Part of a small language model's weights: 10389 steps.
MLP neurons of a small language model. Each row is named by its layer, matrix (gate and up: input weights; down: output weights) and neuron, and shows model dimensions 64-159. Each number is 50 + 15 x the weight over its row's rms, rounded and kept within 0 to 99. A neuron's up and down rows have the sign that makes its largest values positive.
Before each neuron's rows, "fires in" lists the words (lower case) most often at its 100 highest values on Wikipedia text that the model never trained on.

fires in: "and", "or", "hun", "mgk"
L9.gate373:70 33 49 56 38 61 73 38 60 31 46 43 55 59 47 49 55 32 67 60 42 64 44 41 53 61 56 35 64 76 14 34 60 43 25 59 38 28 72 59 48 30 36 55 56 41 68 47 48 39 51 54 70 74 46 62 55 24 57 08 54 57 44 55 40 38 46 45 45 67 45 32 48 56 62 42 58 67 47 44 52 49 83 52 54 60 49 43 26 42 54 46 35 60 31 52
L9.up373:58 28 33 68 62 42 42 65 27 65 45 31 54 45 58 41 55 48 33 59 52 27 41 22 44 39 59 36 60 91 41 49 52 49 24 51 26 22 48 33 43 46 65 63 45 23 83 42 52 43 62 44 63 75 66 47 62 50 37 00 46 61 24 21 62 70 43 53 23 54 45 61 62 28 49 63 16 70 53 62 64 53 61 43 64 47 55 38 31 83 50 18 38 53 76 74
L9.down373:25 65 66 20 66 88 22 32 41 68 71 63 38 64 41 22 41 45 64 55 56 56 47 40 79 62 36 48 51 51 55 40 57 52 74 82 51 50 43 58 58 63 10 55 43 65 51 50 09 51 59 41 44 65 40 49 63 58 79 70 51 54 33 53 84 55 59 65 48 21 58 19 38 69 09 24 66 33 65 34 21 53 49 48 46 52 49 48 13 83 55 46 64 58 36 52

fires in: "to", "and", "or", "of"
L9.gate271:67 30 54 23 56 46 32 44 54 31 63 28 75 30 76 19 64 29 66 56 51 52 55 49 60 72 63 72 52 61 40 51 59 67 46 59 44 23 55 25 49 66 55 37 62 52 24 53 55 35 39 71 44 43 68 58 53 28 86 54 62 85 44 50 71 61 75 58 41 55 62 65 35 49 48 07 65 48 59 33 42 53 43 50 30 42 59 43 41 54 39 41 29 69 60 72
L9.up271:56 53 43 49 38 46 56 65 62 27 49 67 34 28 62 57 46 60 41 86 60 62 66 57 70 43 28 50 52 78 25 32 49 61 40 46 49 36 36 48 58 44 49 38 68 42 99 38 52 60 35 46 37 67 69 54 75 27 64 46 58 52 27 28 61 43 47 44 50 43 20 74 51 58 58 67 24 59 61 62 66 19 43 24 63 59 68 43 61 56 47 45 43 57 30 34
L9.down271:57 76 47 47 31 25 66 29 49 34 71 70 47 06 51 56 46 57 19 81 25 51 31 34 38 32 51 70 33 51 41 49 34 28 71 43 42 60 60 64 61 65 44 62 45 53 67 40 50 34 47 40 54 53 41 32 57 62 78 39 78 57 55 41 30 45 36 64 62 46 73 51 43 31 65 51 52 84 55 62 72 59 54 38 51 37 65 40 65 80 49 56 69 42 39 26

fires in: "that", "it", "only"
L12.gate235:47 51 39 38 54 68 58 64 70 71 46 30 26 49 48 43 45 37 78 46 74 44 62 53 65 47 35 60 35 62 18 49 81 33 59 22 63 70 67 19 80 54 36 44 54 79 85 70 61 67 43 34 73 37 69 52 35 51 66 46 60 52 53 74 30 52 50 51 46 36 61 52 55 49 48 16 31 66 74 35 41 65 38 38 32 21 45 55 45 53 70 61 26 72 50 55
L12.up235:55 37 57 25 82 40 61 61 67 43 50 49 52 58 56 44 51 36 45 46 70 69 26 56 64 73 51 79 45 38 42 46 40 43 57 60 25 50 50 58 77 59 41 47 32 75 36 48 42 73 66 46 55 45 73 71 40 38 56 57 65 62 34 39 74 56 41 46 33 06 80 51 53 65 33 46 15 42 24 34 39 84 37 64 60 52 51 30 44 49 23 48 58 43 44 52
L12.down235:59 53 41 44 43 53 24 65 40 52 52 64 54 44 65 47 65 57 69 60 38 64 49 46 58 49 42 40 49 50 37 42 41 35 17 24 45 31 42 48 40 35 42 49 47 37 71 44 53 39 39 68 53 37 36 38 90 48 46 43 36 59 39 57 99 23 56 51 47 74 28 65 32 67 56 64 30 58 53 58 37 62 51 22 53 59 52 66 26 56 62 36 36 40 54 58

fires in: "of", "to", "for", "that", "on"
L9.gate102:21 79 49 54 50 51 27 26 65 56 89 53 56 46 40 47 72 41 40 48 40 48 19 41 38 27 69 85 57 36 49 19 63 26 46 50 57 23 38 49 39 40 72 32 39 42 76 36 58 48 74 36 69 53 61 40 78 50 43 23 65 39 55 43 62 65 53 41 40 47 79 58 51 62 50 52 66 79 35 31 54 54 60 51 63 61 55 27 51 85 74 71 54 74 62 75
L9.up102:43 54 45 31 73 31 42 94 53 43 81 48 47 50 61 37 64 27 48 38 49 30 56 54 46 57 64 48 52 50 64 57 36 49 49 72 24 80 42 43 54 20 53 80 62 54 59 72 45 46 24 31 67 36 33 53 37 60 64 73 43 52 53 47 65 35 65 03 40 58 71 65 54 29 54 63 70 53 19 40 60 39 66 37 40 49 65 51 61 45 68 64 68 26 43 64
L9.down102:72 40 64 51 58 52 71 57 20 54 09 49 48 37 38 56 31 56 64 42 68 53 74 68 52 65 37 39 35 46 46 70 46 70 61 27 35 72 67 71 55 43 37 61 48 54 28 49 54 36 36 72 34 41 39 76 19 48 70 65 56 50 36 55 61 36 31 53 43 18 24 35 41 38 53 51 40 25 82 37 59 50 42 56 48 31 26 47 41 08 42 30 27 47 32 17

fires in: "to"
L4.gate506:22 52 46 38 41 28 35 77 61 33 65 65 61 64 09 50 58 17 31 54 65 56 56 64 70 49 72 60 39 48 53 60 63 60 33 55 72 71 51 38 48 48 33 64 64 45 47 42 71 22 56 41 48 47 52 57 74 47 30 51 32 51 40 53 69 42 62 44 58 41 54 66 37 57 71 39 48 59 49 57 71 61 51 55 42 59 48 52 70 36 78 67 63 63 80 58
L4.up506:44 25 55 39 40 57 54 62 60 34 65 25 54 59 63 66 57 40 20 68 50 50 52 68 69 55 54 43 24 19 40 54 39 63 75 20 40 43 34 15 66 51 38 29 33 40 67 42 47 24 37 46 51 34 80 34 38 19 51 41 69 24 27 57 74 27 47 51 49 47 55 33 63 40 48 55 40 34 17 54 44 47 33 38 47 30 59 34 53 45 45 54 56 63 37 72
L4.down506:41 31 66 46 31 50 48 58 44 27 56 24 51 54 62 74 58 42 30 71 47 42 50 52 73 44 33 51 35 24 42 67 59 55 73 49 49 49 16 26 54 64 27 29 42 40 74 34 34 56 20 62 39 51 75 45 39 25 64 55 85 28 42 71 49 40 54 40 54 45 51 34 59 47 46 54 28 16 36 48 40 33 43 25 38 23 48 24 64 51 31 52 28 52 26 60

fires in: "of", "by", "for", "with", "from"
L9.gate421:21 65 57 52 50 54 27 59 46 71 61 45 56 63 33 59 60 66 73 44 57 47 46 45 47 37 68 35 45 32 49 35 59 31 40 32 23 57 81 36 58 54 33 42 57 54 62 25 61 40 54 55 47 47 40 71 52 47 73 76 35 25 58 38 59 32 84 24 49 52 65 75 44 46 54 51 36 50 38 40 40 51 63 50 19 30 38 60 45 77 49 49 53 42 71 46
L9.up421:51 45 72 48 82 36 33 77 32 54 60 56 64 59 46 91 22 43 50 20 16 42 60 26 38 52 46 68 54 41 46 58 52 44 41 46 42 52 43 53 64 65 41 43 59 65 55 25 76 27 22 84 35 28 48 53 39 23 53 61 55 70 46 61 68 11 56 36 72 34 64 59 66 60 72 64 37 34 55 48 59 35 55 44 27 42 84 53 24 53 45 34 53 32 38 28
L9.down421:48 52 54 29 54 62 54 36 50 71 28 56 67 30 39 53 41 46 54 41 28 19 73 44 56 43 43 57 30 63 67 62 08 42 51 51 55 38 14 43 47 65 52 43 20 58 48 40 82 27 42 59 19 49 42 28 73 40 50 59 50 35 39 64 99 33 54 57 52 34 51 26 48 55 50 61 26 50 65 50 60 67 62 26 41 34 67 57 22 46 51 51 46 54 31 65

fires in: "to"
L5.gate337:22 48 50 27 69 27 47 34 50 19 49 64 56 50 21 65 53 53 48 58 34 81 50 64 50 34 54 53 51 28 35 35 57 64 35 41 43 71 73 70 48 47 63 47 42 39 53 47 31 40 49 51 39 53 63 65 50 52 53 58 35 37 55 46 66 53 41 58 51 66 58 50 82 42 82 50 45 67 31 23 52 48 29 54 20 47 56 40 30 88 57 33 47 18 56 46
L5.up337:75 55 42 79 63 44 55 78 58 22 32 55 28 62 44 38 58 37 27 55 76 21 68 69 68 69 49 77 48 48 56 34 56 63 69 46 72 38 43 53 68 67 40 33 58 70 54 33 56 46 39 29 58 43 35 50 49 49 35 37 51 53 43 52 39 46 64 42 46 53 42 60 52 34 26 28 24 49 54 32 63 42 65 46 55 33 61 55 53 67 50 16 40 47 53 47
L5.down337:71 59 32 61 37 43 48 72 48 33 25 45 31 45 53 31 73 34 36 72 61 20 80 59 85 56 55 63 38 51 33 16 60 66 44 39 70 31 53 45 64 69 42 43 69 71 59 39 51 64 31 46 56 39 36 57 71 46 42 33 65 55 26 62 29 36 62 42 46 49 60 47 57 38 26 34 32 36 59 39 68 43 43 38 64 38 48 53 47 64 30 41 58 39 42 72

fires in: "and", "not", "to", "or", "t", "also"
L9.gate137:31 46 41 66 29 40 45 41 63 49 58 38 57 53 48 50 34 77 29 75 36 42 13 47 81 51 58 53 16 32 77 32 53 63 65 69 51 28 53 64 47 56 65 49 49 63 66 48 37 27 39 56 51 68 66 51 74 48 29 58 33 49 58 35 59 74 38 34 57 61 57 70 61 62 37 37 26 58 40 38 57 35 64 44 37 46 62 62 39 55 74 34 46 47 51 52
L9.up137:70 27 58 74 52 50 54 36 28 43 49 51 57 46 38 37 25 71 23 53 40 69 28 50 61 77 79 56 45 38 38 65 30 51 54 21 37 42 42 51 42 53 51 51 39 59 72 11 47 46 54 49 65 54 56 36 50 46 38 66 34 25 70 56 61 09 36 65 31 30 34 46 60 55 41 56 62 79 29 49 56 71 37 54 25 48 56 74 46 46 84 25 66 34 21 64
L9.down137:66 52 42 58 87 52 43 62 37 72 46 44 73 45 71 28 62 60 31 33 47 45 78 50 48 35 50 36 54 67 57 52 75 50 34 55 33 41 44 67 54 78 37 15 64 40 42 71 41 27 17 54 67 52 41 64 20 92 42 67 86 31 27 70 47 64 56 54 21 44 28 43 43 61 54 42 33 47 75 56 48 44 56 48 65 53 49 48 77 48 29 65 31 65 71 57

fires in: "of", "with", "from", "to", "as", "by"
L6.gate420:53 38 20 38 53 47 64 37 37 39 61 34 32 60 45 29 39 81 41 61 46 52 59 55 45 31 33 55 58 49 37 55 31 51 60 39 41 74 52 55 93 51 48 39 67 58 44 51 67 44 42 32 45 54 57 28 84 26 52 68 43 38 62 13 62 69 54 55 48 48 63 68 56 52 54 41 55 61 47 30 34 31 26 62 29 33 45 70 53 24 87 31 28 56 73 35
L6.up420:48 40 52 43 78 61 58 62 42 43 40 41 55 77 52 13 77 39 42 61 49 47 34 78 31 68 73 51 42 71 50 38 34 31 67 49 52 43 62 34 57 51 85 79 33 57 38 55 46 29 49 56 61 35 65 45 67 54 47 50 25 39 45 38 58 33 67 59 68 49 42 46 35 37 73 51 31 30 55 30 65 65 47 52 17 10 48 55 40 53 45 63 37 74 56 51
L6.down420:56 49 46 38 38 41 49 67 31 46 38 36 55 63 73 18 74 47 51 52 55 47 21 64 21 67 67 54 64 62 47 56 37 44 53 38 53 39 44 35 65 49 45 63 47 80 53 46 69 54 57 47 66 55 69 76 81 23 51 36 19 33 26 38 60 54 60 52 48 66 64 60 41 55 69 63 34 48 43 62 66 50 27 62 32 48 59 53 35 33 38 76 26 69 49 52

fires in: "to", "of", "with"
L6.gate496:49 07 44 46 70 55 57 57 45 36 43 25 60 71 35 54 46 31 31 26 58 27 58 51 50 59 59 40 40 49 64 45 49 54 51 48 53 33 24 44 42 59 71 21 57 61 53 34 63 28 62 39 33 39 65 45 59 41 36 51 46 23 54 28 31 41 47 50 27 47 55 45 41 64 56 48 40 16 48 35 41 46 40 51 23 27 54 44 53 64 45 68 44 43 71 49
L6.up496:44 36 19 42 57 64 56 79 54 45 52 48 55 54 28 54 47 48 41 48 59 22 39 48 42 30 34 35 48 43 57 55 36 44 59 40 66 55 60 67 69 56 53 58 65 78 23 38 92 54 62 39 35 32 59 69 50 51 33 62 43 14 31 58 58 56 57 33 44 46 39 67 67 51 27 78 47 35 70 36 62 43 16 47 46 28 56 26 57 63 54 37 23 82 61 70
L6.down496:58 05 33 41 44 52 55 43 52 39 54 39 48 70 50 09 52 32 25 39 73 58 36 51 52 41 55 62 57 33 58 37 59 39 75 46 67 26 43 48 54 70 41 60 71 51 25 37 79 57 37 50 47 30 72 51 63 63 41 48 47 36 49 39 58 37 67 52 32 51 56 51 49 49 26 56 58 20 57 30 44 43 37 51 40 53 35 47 53 51 33 37 38 36 56 56

fires in: "by", "to", "for", "with"
L6.gate212:38 64 43 58 54 35 23 47 50 40 56 44 44 36 41 64 68 33 68 63 53 17 54 68 36 76 40 63 51 70 51 24 53 47 50 51 45 59 57 56 47 54 71 73 34 42 53 43 67 57 33 36 45 35 32 67 49 44 56 56 37 32 64 50 58 24 51 32 60 48 35 59 63 47 41 50 61 53 36 47 56 83 44 58 54 29 39 40 80 54 77 77 38 42 72 70
L6.up212:45 40 37 31 42 66 34 36 38 38 45 35 53 36 44 66 63 29 42 27 59 62 40 58 50 48 30 41 65 32 69 52 34 61 44 62 44 71 49 24 29 44 68 35 31 66 56 72 30 30 10 62 25 39 46 85 45 57 52 54 60 36 66 32 68 79 48 48 34 27 25 45 29 33 44 21 30 51 37 66 59 54 36 41 39 24 45 16 60 47 42 42 45 41 73 48
L6.down212:51 34 55 63 29 53 40 45 62 56 58 68 74 43 66 86 61 60 67 50 53 59 73 51 43 62 55 55 52 25 51 50 59 21 61 58 43 65 51 89 61 37 55 78 56 47 54 34 60 49 57 43 53 46 35 80 39 45 61 46 55 08 64 76 86 26 49 28 66 32 57 54 71 61 66 76 38 50 60 33 64 78 37 56 38 20 24 39 47 33 55 36 43 35 53 56

fires in: "of", "1", "in", "from"
L9.gate166:40 54 41 36 49 14 22 69 48 67 30 37 56 73 48 82 48 76 81 56 29 44 67 59 74 40 67 44 78 26 57 20 67 52 44 35 56 55 51 63 66 37 32 55 61 71 44 58 32 67 66 25 51 58 32 38 60 52 39 92 61 29 37 42 53 48 53 61 29 57 47 60 71 32 52 25 27 33 49 58 40 57 41 68 58 57 52 44 38 32 62 59 58 54 65 39
L9.up166:52 68 39 46 70 19 45 66 61 61 31 51 77 47 54 56 50 61 47 37 43 48 55 61 35 60 29 41 73 61 43 36 56 37 43 45 56 66 43 57 52 77 29 66 31 34 22 65 59 42 40 33 57 60 30 34 63 25 67 52 44 73 40 60 54 30 69 59 15 17 34 43 54 64 55 55 30 27 60 55 55 35 27 49 50 38 49 44 64 44 29 78 42 77 34 75
L9.down166:61 80 31 44 09 71 52 79 48 44 20 42 63 87 37 49 28 59 39 45 54 37 78 46 32 54 48 57 49 67 64 71 40 29 12 28 40 57 46 53 67 91 18 65 34 55 40 52 52 45 39 13 39 57 37 46 52 51 45 50 40 40 23 53 78 43 48 69 48 39 61 47 44 64 41 57 47 52 65 33 56 52 21 60 52 66 52 57 53 63 30 34 51 53 58 43

fires in: "of", "first", "only", "for"
L7.gate110:41 30 49 44 63 72 25 68 66 68 64 47 64 74 42 47 56 39 41 36 66 33 42 27 23 43 49 73 06 49 63 71 58 34 43 40 53 36 48 13 35 46 29 62 50 34 48 42 58 52 45 65 41 29 45 78 40 64 69 47 36 42 27 45 34 41 41 42 58 39 49 68 43 59 53 55 75 36 51 47 52 62 45 51 41 21 23 51 48 38 17 67 52 61 49 53
L7.up110:55 46 29 58 57 35 40 40 41 57 70 23 26 46 43 72 55 50 54 37 39 17 52 60 18 42 58 60 46 49 67 39 31 74 75 73 46 48 35 49 43 22 51 47 48 58 42 42 62 57 50 42 18 37 83 64 39 44 56 66 66 42 69 57 42 31 46 35 32 30 36 44 50 64 52 59 34 66 49 65 30 40 47 51 56 48 68 52 43 67 56 35 50 17 60 46
L7.down110:70 39 61 49 79 45 83 36 25 57 38 31 36 74 27 52 65 46 73 59 47 42 66 44 61 45 52 63 48 45 79 40 42 55 65 62 58 47 70 61 31 23 54 43 28 53 39 64 48 37 69 49 45 42 67 45 45 38 27 72 10 45 69 33 35 46 41 42 32 36 45 30 48 64 61 61 67 52 81 78 54 66 52 57 45 29 45 40 44 46 54 99 49 57 31 68

fires in: "was", "is", "and", "were", "or", "be"
L10.gate141:33 85 54 29 46 71 45 38 37 56 22 77 59 62 55 42 46 51 32 47 46 51 12 29 71 44 60 42 31 74 40 35 50 37 25 30 60 57 64 54 43 21 37 71 49 43 42 57 55 53 24 65 22 34 50 41 39 55 44 42 28 64 57 37 67 45 53 51 33 60 51 50 49 58 43 43 82 56 65 47 43 43 32 61 43 50 39 29 29 87 53 42 49 39 56 43
L10.up141:37 69 39 40 38 37 46 29 47 46 25 66 87 33 32 28 62 45 41 63 36 47 36 30 60 34 75 46 64 53 48 39 37 41 47 38 50 33 82 46 74 36 39 35 59 68 41 39 55 54 62 59 24 58 51 58 34 67 42 26 41 64 47 14 75 64 45 49 63 39 83 68 61 28 48 31 68 42 71 30 39 31 49 52 52 62 75 25 54 84 52 60 42 49 48 61
L10.down141:51 44 51 39 57 46 44 32 39 46 55 44 85 57 53 37 20 35 58 36 80 45 60 62 42 73 26 75 50 29 34 54 59 52 72 62 47 39 51 16 50 47 35 39 51 39 50 49 48 47 41 82 72 56 46 31 98 61 41 62 40 49 40 50 99 99 56 69 40 59 56 40 34 57 65 42 42 16 36 63 43 48 63 32 40 56 59 73 35 42 54 37 65 58 38 89

fires in: "to", "than"
L4.gate291:45 52 31 29 57 55 13 46 44 58 46 48 49 52 53 30 42 28 21 61 63 42 66 44 47 38 30 53 57 65 53 56 51 52 46 58 37 32 46 57 55 71 46 47 78 26 43 38 42 50 45 54 52 72 56 42 54 33 46 54 53 50 47 56 82 58 56 33 57 64 65 52 47 55 95 30 37 27 57 82 62 32 25 65 48 77 61 52 67 56 58 33 38 42 84 34
L4.up291:40 65 40 46 51 34 78 46 56 36 39 78 57 47 51 39 49 40 47 42 49 65 49 70 61 57 61 44 45 55 46 17 38 53 41 20 26 59 51 45 68 81 53 34 36 53 23 29 36 32 23 44 72 57 46 54 56 51 25 70 31 24 58 49 82 53 34 54 50 89 30 54 39 53 46 39 41 44 43 59 49 18 52 58 42 51 44 52 41 24 30 68 35 49 63 60
L4.down291:55 50 69 50 34 43 52 23 40 47 40 58 83 35 76 27 48 31 23 58 50 62 55 56 56 51 56 54 49 71 79 29 37 54 47 44 35 52 73 25 76 83 42 27 56 71 72 14 37 38 23 65 63 60 62 62 50 44 28 50 35 39 36 58 40 59 47 72 51 70 46 54 25 54 41 31 48 30 68 59 63 43 49 51 55 67 35 37 70 28 42 68 21 74 37 50

fires in: "the", "a"
L7.gate383:46 32 55 43 18 30 36 35 46 30 62 18 42 62 69 90 52 18 56 42 39 46 64 63 59 55 41 52 83 58 28 25 28 21 58 40 40 29 76 62 38 58 45 21 39 73 44 53 29 36 45 45 75 36 85 56 53 64 43 52 49 71 59 68 69 58 44 77 54 52 65 64 93 59 76 69 67 43 49 56 68 35 51 51 46 70 34 58 59 54 83 56 40 55 38 52
L7.up383:65 67 47 60 40 66 35 52 55 51 46 50 47 53 52 57 60 67 53 62 64 52 52 46 32 61 39 31 28 62 48 48 45 83 55 50 52 41 45 60 38 63 42 32 55 55 51 33 33 60 46 62 21 46 34 64 58 55 66 53 58 58 44 24 61 28 59 68 57 75 31 59 74 59 65 74 62 61 65 74 71 63 67 86 65 71 24 43 64 44 55 45 87 44 46 24
L7.down383:53 52 43 57 46 41 59 58 62 21 44 60 45 56 63 56 80 46 46 72 81 53 31 32 25 59 46 62 61 62 22 37 46 42 47 46 53 60 58 50 45 55 47 50 34 49 58 62 53 65 37 62 47 43 61 44 55 57 21 17 46 36 56 30 80 24 38 67 51 80 36 62 99 47 81 99 76 57 76 55 67 76 56 59 50 67 26 53 31 25 61 68 56 48 62 20

fires in: "and", "of", "or"
L10.gate333:49 28 62 29 49 66 39 42 18 65 59 74 57 52 13 30 38 47 59 16 17 42 40 47 50 72 82 63 53 68 53 28 38 37 45 68 46 36 56 54 78 60 15 46 64 52 71 39 52 40 43 45 49 51 68 55 83 63 31 66 68 41 35 60 51 44 39 37 44 21 63 61 23 58 38 34 37 44 64 67 67 58 52 40 68 42 65 47 43 46 50 52 54 59 69 56
L10.up333:71 52 45 51 61 29 57 20 52 67 53 58 41 67 49 71 52 57 48 60 75 59 42 31 59 37 59 50 03 62 60 30 40 17 43 58 38 48 46 43 55 45 57 54 60 47 45 34 38 70 64 90 51 44 61 46 46 54 23 38 21 54 59 37 42 22 70 66 50 68 59 27 38 58 45 31 65 01 61 61 26 70 67 38 68 47 41 10 47 45 59 27 43 40 82 34
L10.down333:31 57 70 37 49 60 53 52 59 56 43 60 76 69 16 22 43 49 55 41 21 19 65 49 77 34 36 50 70 47 78 44 54 77 41 71 69 43 42 55 64 40 47 60 54 71 50 42 47 65 13 54 49 65 64 78 59 51 33 53 41 59 45 38 97 48 69 54 52 65 58 65 53 67 41 22 76 40 45 58 55 47 37 58 70 60 13 66 39 49 36 67 48 69 47 56

fires in: "to", "t", "not", "ll"
L6.gate489:59 23 41 37 75 52 50 85 62 74 64 65 84 57 45 43 62 45 14 47 64 55 37 51 62 45 55 43 38 42 72 59 63 46 15 47 64 34 64 31 45 63 12 45 60 53 43 54 32 24 60 63 84 47 72 74 14 65 42 33 69 21 45 77 71 69 76 40 41 61 36 34 42 33 49 52 27 47 39 57 33 30 22 45 34 58 55 47 73 38 35 51 49 46 74 53
L6.up489:38 55 31 52 64 49 21 73 57 41 61 46 95 87 36 63 51 53 28 29 44 42 52 58 42 53 26 45 55 40 40 29 56 36 68 32 71 52 55 46 39 52 31 51 66 54 30 60 52 45 59 67 64 47 37 76 56 40 40 40 36 40 54 28 61 39 80 48 30 53 67 63 75 50 55 57 39 65 40 22 26 66 56 74 61 29 58 37 49 47 68 54 52 41 66 34
L6.down489:71 18 27 53 74 63 60 73 37 72 36 48 54 51 61 44 58 44 32 58 53 59 47 35 48 49 58 52 69 28 61 46 89 52 25 33 46 47 37 17 36 88 32 42 46 66 49 54 27 39 45 48 60 37 64 57 07 67 38 53 63 33 47 84 55 49 42 67 22 42 30 33 42 17 41 69 38 33 60 74 54 30 19 28 41 59 48 58 71 29 35 76 58 66 45 61

fires in: "of", "with", "a", "by", "two", "in"
L7.gate295:16 40 76 46 79 67 50 71 41 60 40 37 65 55 41 84 57 71 69 41 77 36 41 52 22 63 38 45 54 31 43 47 53 35 59 41 38 52 70 35 67 57 65 51 32 37 31 57 37 72 23 48 17 35 65 57 32 59 50 63 31 25 48 43 36 49 28 26 55 58 49 77 61 51 49 33 12 56 39 30 47 63 26 44 60 57 45 40 43 57 55 64 21 62 62 71
L7.up295:47 37 52 46 59 51 10 57 17 60 55 56 58 58 72 58 60 57 53 53 78 58 66 34 59 44 47 48 66 41 38 31 65 89 73 80 65 40 43 14 48 53 60 40 33 55 35 54 35 48 54 53 45 38 50 41 68 43 39 63 29 63 73 43 47 62 50 46 55 25 64 69 20 55 33 36 57 28 41 49 50 55 64 40 41 31 62 46 53 51 56 78 46 65 55 37
L7.down295:50 45 67 47 47 57 35 68 33 57 36 65 60 34 48 79 47 66 58 48 64 54 66 49 63 51 16 62 71 47 47 52 63 62 72 69 61 34 69 37 36 51 59 27 45 83 39 64 33 55 21 54 47 50 43 48 40 27 28 34 38 25 52 38 35 65 40 48 39 30 59 65 10 49 62 33 63 55 67 41 70 53 42 65 63 40 24 25 50 44 52 59 08 59 44 50

fires in: "a", "he", "she", "two", "three", "four"
L8.gate389:48 53 57 41 66 78 31 80 50 49 47 33 37 69 45 52 37 43 54 49 61 45 47 59 70 76 37 56 55 24 35 44 36 53 28 31 42 43 80 75 40 48 43 36 58 50 89 41 60 57 32 60 39 70 70 54 29 61 48 38 72 41 55 65 25 51 37 51 31 52 42 42 45 76 78 19 49 30 50 44 49 51 69 61 70 44 18 68 41 39 49 58 42 56 72 61
L8.up389:38 39 52 67 53 19 92 34 41 50 42 59 49 52 46 41 70 70 42 59 34 47 22 49 83 37 60 46 49 39 49 40 74 40 56 39 66 30 59 39 68 47 51 60 44 51 58 24 73 74 68 41 79 33 41 51 38 22 66 31 67 47 82 49 27 54 37 53 45 29 52 45 44 62 72 52 38 51 67 68 70 72 43 35 63 38 58 43 47 39 70 42 36 46 58 55
L8.down389:41 42 36 46 30 55 51 38 47 45 47 68 55 74 84 45 58 59 70 44 31 48 77 44 45 57 50 46 50 79 69 57 31 66 39 79 48 61 67 53 51 56 69 55 32 51 03 74 61 43 46 54 79 41 49 44 77 65 55 47 23 71 42 42 99 62 39 65 55 60 46 66 35 60 62 71 43 48 49 69 48 67 57 58 47 68 56 51 38 71 58 65 50 38 33 55

fires in: "of", "to", "in", "on", "with"
L6.gate336:72 54 61 42 56 70 66 62 44 52 54 44 47 34 56 41 46 40 47 37 30 27 52 35 32 33 66 56 29 62 40 51 12 46 56 23 33 40 23 49 64 54 33 23 25 35 39 25 60 41 67 57 57 39 47 42 64 32 72 42 36 12 19 23 41 56 46 53 71 46 33 53 65 41 29 59 69 53 53 66 46 53 29 40 14 22 33 54 66 39 60 39 52 47 43 44
L6.up336:58 74 60 37 61 52 59 70 48 46 64 66 38 59 35 31 33 61 49 72 29 47 61 50 38 55 64 71 58 31 62 29 59 48 41 22 32 76 48 50 56 40 39 56 47 43 25 47 61 39 46 35 43 53 34 51 60 29 34 48 49 41 58 46 77 58 30 39 52 51 59 34 46 47 54 45 55 65 36 25 59 48 30 31 44 17 67 56 61 43 51 26 74 50 41 15
L6.down336:39 15 55 55 61 42 43 79 62 41 42 31 45 39 58 59 80 54 30 27 44 37 64 24 32 21 55 51 24 59 40 56 22 47 61 62 57 35 26 39 56 73 51 14 35 50 67 28 63 52 50 50 60 45 32 47 30 39 73 59 45 27 34 68 59 19 69 67 65 30 48 47 57 44 35 62 58 50 57 71 52 49 55 53 40 40 30 45 65 48 41 79 47 44 42 73

fires in: "she", "a", "her"
L10.gate510:56 54 65 68 48 46 36 55 46 56 25 32 35 64 40 82 46 63 52 23 63 61 49 31 41 69 25 60 49 52 28 63 47 15 21 38 68 55 90 75 52 46 50 21 65 50 62 77 58 36 44 70 62 48 50 77 37 72 67 61 93 70 63 64 56 55 36 61 63 43 53 42 43 45 31 59 62 42 54 62 63 31 42 44 46 54 31 45 47 25 85 55 70 21 74 55
L10.up510:42 20 63 36 47 55 40 43 69 65 50 64 40 47 81 46 57 58 64 86 53 53 38 54 68 63 35 60 61 53 56 53 51 59 37 80 72 45 45 15 49 40 59 44 20 26 56 24 32 82 59 50 41 48 17 50 69 49 59 46 46 35 56 53 56 55 67 83 56 41 52 67 10 67 62 77 66 36 62 57 63 55 62 33 49 54 49 42 57 49 46 31 37 37 06 52
L10.down510:42 07 60 37 40 56 55 36 70 30 35 79 52 45 57 46 39 48 51 65 36 59 61 60 47 65 62 39 47 26 52 78 58 62 64 87 52 48 14 47 54 22 44 62 28 48 38 44 42 62 62 47 50 52 24 43 45 59 27 37 43 39 62 41 66 56 39 62 16 68 46 71 30 44 76 70 81 72 54 69 20 48 58 49 44 67 55 55 59 63 55 62 25 50 32 58